config = dict(
    head_dim=64,
    positions='learned',
    lr_mult_o=1.02,
    warmup_steps=200,
    decay_fraction=0.599,
    seq_len=1024,
    dataset='wikipedia_en',
)
MLP neurons of a small language model. Each row is named by its layer, matrix (up: input weights) and neuron, and shows model dimensions 144-239. Each number is 500 + 50 x the weight over its row's rms, rounded and kept within 0 to 999. Numbers have three digits each.
A block is one neuron, or neurons of one layer that tend to fire together. Before each block is what it responds to, as a language model described it from the Wikipedia text at the highest values.

Sentence-initial subject endings. Final piece of a word that opens a sentence as its subject, mostly He/She or a surname in biographies right after section headings, e.g. "H-e began", "Keeb-le married".
L20.up601:502488607483524488533431484512485530514462430501540518433566490466446533460479516485540425470436510475385544501488407462470508474523490551578512482376344566504465476608460530487484439442470547436583492453547563481528572436549562516475509501500451428553527490537468477506429567530521494466

Word endings before dates. The final piece of a split word, above all the "n" completing "born" before a birth date or place in biographies; also "on"/"in" before dates, and pieces like "ed", "le" ending a word.
L9.up39:588487479508509425448538534418520525472613451547483452474412535479530493550494693500482509488426525574542466541519423502608444476511488530468542521509469533530472542466479595587525509474462527505511490558498497486554536483529534618509518482543436469509552428457509560517488539495540536483
L9.up179:439572589519411533587521476547495492415489501453488453572452500535466603459524387511485477440467584514424501473581451558514525463424475502512435602492500446516534414520509442481513472534535592512524560510501433451648431489515470392425477493470562450457402481482526523432463528424497454426
L9.up331:465619519521519597541587598525326458435482542525390473489496505513491582564539513482505430478543507552552495514443441461570443566511469509446514645557519495476527541518539570559527432479540453516453528498467483524511474537447514492477527437522509475532435495502556431530527545448448515551
L9.up526:414464432515426463492605471430502503488561555504524561425445497449431467513507567537535469488451493561548541529483572468552527485486443532514541475495483571400453407551580385467505461485447490418492454507467616553438460600555445480447484477482385516542442499463459512570488528524526455504
L9.up530:429551487550463541512496553512492438466506555555466533480541486510359433523657476445451519453463581559635487432436531487532512460438513531545576512500480466554519529501512519517550475401419521523550538520441547587524468495528536544521474450487537564543409451483492466455592578481527517532
L9.up559:466538470432547496509540470491631598475411498530406503485434529514422567659564510507502427483518505556494461548526455500542532544576507544469531592487469459599523551480495460420466543570490463466478496523600538501523435430514527510420456480557540525460494584470486529471417560443412532525
L9.up568:532483368532573473589477442402489480499507494555507483523453536581473512494485513465461430534445417480491463472510516513540466507441500524432537605522513436489554532487466518465483519583488514488478488474567504514587454539558576505481507390489579500371444455472459500515417483437451426492
L9.up615:522449552527509561549470503504481402554434482527536507478518611502486472500613450474425458584488433452525584407410534522563486465574552489408565535454579531497476532521526450431547421458486522529449450424520457506486535536460542508516528502532502531549407531465554479614544472455520533514

Mid-word "en" fragments. Short word-piece tokens inside a word split into fragments, above all "en" after a consonant, as in Ar-en-a, ag-en-cy, par-en-theses, s-en-d.
L9.up150:454510416525480488475465564514480495520508442524402436413469550520514507541438516539448477548501608543413474461541453500568569490499418493563586473470475500500509437393527448532468508507504526545456567512472525427503502502416511468414492456441477447516369581545451523514492582507396462491
L9.up184:502598557519492510517461513466577547532479524496510422470414514520518454517489463574456412497449594577530537501508523512500488465537491526521521487488511619491534478453380470510474474490451506458449534567478420541530532441549472543480549517604483530511497569461550455518574494458428489421
L9.up266:436521469495455469569424526573506474658505512460479463528553500509512512515484513466423582501446455575519452374491436575494500588438507459558433531448449446351519480482410473552414431402476539521534417503441473429499569484493464444507510404564334483585539511432525542516468532456458498511
L9.up286:489487469506554460524490499532595463524545452471573501487457428564515493441444544477561489489429505435495567503496431575509478561437482558511391577556488474469559463466541441531484492427517565560479595547523565582570576450491574596464448552573469391460488547508451420428480481448448547535
L9.up403:440516553371498510480412530466617511433471481465424526449527554478570472529483502541450503513450611474441519520527453493480513562471529534522503477373529551510559516476511521402461467494582524522534529485470500429487501494475447467555358435580494482504498454515410593510414512501453596510
L9.up440:628395592432439580530515522523530433522446545532436487501549433461544526489500496596461506560449543590517475509485587579541464491476426538548545507450514486509554494461574418493506481482525506513463478534477466490591395559484520547451452515431421526461475540448392559535457449529438492491
L9.up514:465472458551501497570405439466488556483499501398462554460505574460564475503467447585503491547428505480596564486435566525487491525564430517487518529484431592495442483435482529469457509529528553492514591564533454560494460465396458534443517398537561450477506444483585633465506513470511511565
L9.up693:373504551589467555594566415565526483395453440452490468435390476521519539515499436407429552576593535593570582471499558595568433570531525432508513557520441531502579461465485532396554495550447549462567565542434523466518579499411409485423505481527452452476389488456530499498501493451429594529

Word-final piece completing noun. The last subword piece that completes a word split into fragments, usually a noun followed by of, and, or with, such as he-at, intersec-tion, endowm-ent.
L20.up444:579452562467453530511500403613490499485545556475446482480528473484566451528513465440627447513519536503524491476520555549523468470555453574465449553433478422515489441423456550545490510469419524465506514524609408377461476507444564573509469530484518453478463489574486418571449621472526554575

Word continuation after "s". Second piece of a word split into small fragments, mostly "he" completing "she" in biographies, also "su"+"ch", "sur"+"vey", "aer"+"o"+"batics".
L14.up116:450589519534607630512497441406418515484538487602434468432519461440478475559486484504435470587519558439584590498479427499497473478512491547460542572504466498507509639528492500527513507459516526473487511553511439431398436403661477522491535451495493562471472537457464524488519445573507502529
L14.up229:517419532477367437479509405454531479509418557530455373542583466420462486583505440461416592539423558584592581583464439490493545576580521458559477567458476551490414444549547511529498482546449421519460494480559500439511454547401555508507475509559468455532498424555365476420542555515495523444
L14.up270:440427551414540535553505458482484541485457477539510598566398543384473391526429541520540526532540552376501570566519528472494480490475488542491504494483531505411554450547522550547548434536564511480528513530531446427465570497556486408552477480479545436566517532529499514603368523528499541465
L14.up414:445469523505464503558469492446509442492427460489460649473506552535494539550436509568483581538479550476467576575503468535415454335459488422425529549445558589563515491465427498563529540574359481449501464548531510452494506493521444467503494516498522500527493450506518556462510530479480482430
L14.up435:508476532482510544418412471486453510585514489516476498522476545446481537464411496560492551505555567447563547514526457410557569539410439484483568512507463550479490511454454468418556439513494540506555567477533515531410497488513537479540512515565488516527409514458527530506487402375525474498
L14.up532:415477567567527498533410514429471409465545581532594517517489509461574545448467515502427534440489491432555477484502436463549458457476386418536394573563571547562500526443446390455542549482453539435468535518610578460481494481535397515579503540534582521442535551564510457523506473536466559490
L14.up628:435615467449488515472406485583554486432448445496520428508530462490504469473382533504452518549502522534497434545558413490511558527608432454426498540501527567568509471468526487536583460504486523502523451471556489566483645553472645543481485520433463458443524492497419488508434426476484538500
L14.up690:520491466542506501508437408474482463476491462451512454445565577484419480509428462505474439508487532447567539525494588487474446491475487428419443579554499526646353506510443410509485479486458530474561517444527469561505523486442472396515518439537430526497497486487511576445463498485501492579

Word-final suffix pieces. Last subword piece completing a word split into several tokens, often a noun before of or another noun: enrichm-ent, distribu-tion, publish-ing.
L14.up14:556499562512393592530590558516561501471487442532534485569451512534440470503512556471594466476501545552450441482504520504526545434477556507440454514568516552496521532442528537581553568526526432386397520438489505488369380486416567455435507560533532518483497553501500532474431495469463534491
L14.up141:497449440492472522449496574554449549425555442565488516521543498483431453510552462459476548555470495582560461451460466621525450433577476511465429521513487471384512529502472526495489454530623388497480527467460550446469555466483481485508472452420563432523563510550525488487544533567557397489
L14.up184:449462559470541543533466546607515543500524454505442433449491413441508540521507509419545539559497529562526648464520487535440594525478498458423504474442402499455473427434543442531468498492476606649456571553470539499473488513501565439450478432404491512485519483546486477411470524595556548435
L14.up337:442492537622458492532474466492585546541519456545489502493479426490537446547515497488457510521431450493488546465508426519520555506482527488454497478527556461537436470523537470536531432535503475488446508442531467515470522557489547464561458417569531514623507521508481408518563456503539536410
L14.up341:472456461421577494404574545412587551481537545526554573567415460537560554507509491430500521500491384538445422442569436472483440559481526539549534546511487452458555481500556563460453430433412376585514478613578504471523525555449576469486565454439486524477564513453422463457457521543506525475
L14.up511:581425509507544465555515474556518575436558566534455389508421447554589554552429513531479507490434536540473515547422584566389497551556483553454567533566463465476433472431521419468556453459465461490529481600479551437482444631527558475522460469505537479489536434559478426579475569430523595523
L14.up579:431416560574491542543515443444509556438524469478445577474487533523458523507496566455508461499479551545600579523501480517544503607561403559563533493507447511397456452610476464523537503621441466495524509539544459370513477587501568366524499510551543396529411438469543538464491517501446544552
L14.up596:427453447399445458498464509444463597522504529521508464575455540515474459535471595445551492381433504454462583523507483534498595451500418461397539514548490479385479550430527490492525636525471420469536547565538484459489588596535559486534591547447530516457609492496530510499537439545526482531

Noun-ending suffix pieces. Final word-piece completing a noun split across tokens, mostly -ation, -tion, -ion, -ing, -ence, -ity, usually followed by "of" or another preposition, e.g. conversion, distribution, training.
L9.up107:486433496555426493537541520605511613489602625492418519531455505471499574460536493476440636517477511462550444416496385486499536467533538539501522372456580515528418537531499469452483591432528596412557531509510459405438536552564501440492480495503505547553482441511442440509531425525438506476
L9.up186:527467473486493457533536637501507461512527558520420443581515446533559590519480495475568417447486549539528517505474458526447465554498462510519550468605489465476536493477525504459485491479440548528456491539506552437563473607476521507489446497560468574559452419500461454515355415459463584487
L9.up386:466480443526528536561432593573517464435549452514483496503538473540480490458481428454562464506518482586537430601489453433488419559445486479460575562466553448539525596495453521574460511537603462494466564590558551485466441547521523549499454484416538486525599487491525542531478506435430501527
L9.up469:509512459546506477557515444551513541397575510579542377539453512576473529515556372487579477566556474615461524489497521565527492490544501436494616475470512414570501449584506532564501438479482506515415436574578531479429560434566561538504589438502445443454452533445519486516453516471510466484
L9.up520:416502504494483468477491460455550574563569492478502499520471564463526423387567473430426456459454410537399430504494465524560526529461526626519450557456574527525542581626475530526548566516506531429496442465544454463375477548465599444582528535505508529557421583511510465467515437488514533490
L9.up566:493476356524508517499483451508462613509568530463453453492562496517449534552448478508469517433578495482477516499633528528564498527589490505491521469486534474517505483515517400493480546504400501439486451487424510530468458576619493445490514528521529467464484525521450576466506513514500559491
L9.up576:283496519520541448549599555520547500490567488444470498502376521496436585423493545535587496538415475502475432526560464579506499567515501517469601535470538478465455532547484466504510533556577493487522564553514492513462417468449518510607476522406582517501426394512465521518428506431502497503
L9.up721:458398451444497560477640483558476578467556414388504449433499526430459567511522519476514503497567498536477464551539478448534515504535385469503535460515519440604494463499561478419580548534512439532493486515546529516514469566469510515489542391544520465503495484498458465496481497487486446444

Date-introducing "on". Tokens that end a word and come just before a following phrase, chiefly "on" before dates (launched on 2 March, On 3 March), also past participles like portrayed by, announced that.
L14.up44:455564491519396563451460499613529470504557550524515487606423465558465557515492493527452473545411544488455502517443467562567457419447535569501533576462484561510422520545548492454464480518562605448497443466467456496445523548585451566470508502504409513507440474481473454447466471521527402410
L14.up48:429541469518450470505530608498540487446498538510558511523491430466458548430453512479565518549503536540441497510452440511471500473551487487469560599489530528478461493619490514498465604442555529551464542601462511535355488547468570566556457505571591481508496499444551574539415517488459539569
L14.up275:507524464567521397500489560484503524443517450526361419531493501464446431498522603487484527511535581451545420500433536556492471460645476567478436504487510380514452531528479427494483508407555596491529462577475452494497506570465431513487598500481470556512426537430533505547489483500451502619
L14.up442:530492449488580498535353562476408533465484533484494498446597454506507467517483493446453508523475483503604582435456441518503452546490469546418554553473533443437515567497403466538607407512549502490536503444462482500513533524510462540624472409529514491428510538510464497460570526495411566581
L14.up478:482522501438397410498527464539456486519388373424465376481489436465424486543509545506490562434505480465423530502446473472541406458467473538519487554384523461448503574532477471490487489547513538481605530508529452499471545549607503531524484463511553438574408477500548493472460509446568406627
L14.up552:486532491528562506531518474459531494496605492477464474562444537550505467474465591541503382601456455519495551520469457543520492561515558440495512553480528577458483499521506375566480463396420576549634557488606483516564554440428542451472512494485555471481570541481522414461420465394457514497
L14.up636:431427510584455446533546418463505497447525496514508482467551516519412530554523451477549595419428525574531582531436411499478530494495491527455544480540534560531460524574570510574473511458546457501526504545475567395563446557474507520486466539490480522517349559583504498487498569464471443455
L14.up761:607481442474524528564459457483539497451489453542549463435512530556490459517518516420496503474553518415510400552411451548471525586619499571539471514566489450531512586508503504474561516504599597488481458552534580533489495578556491611505420496402528470580449464425562586514461513550453532471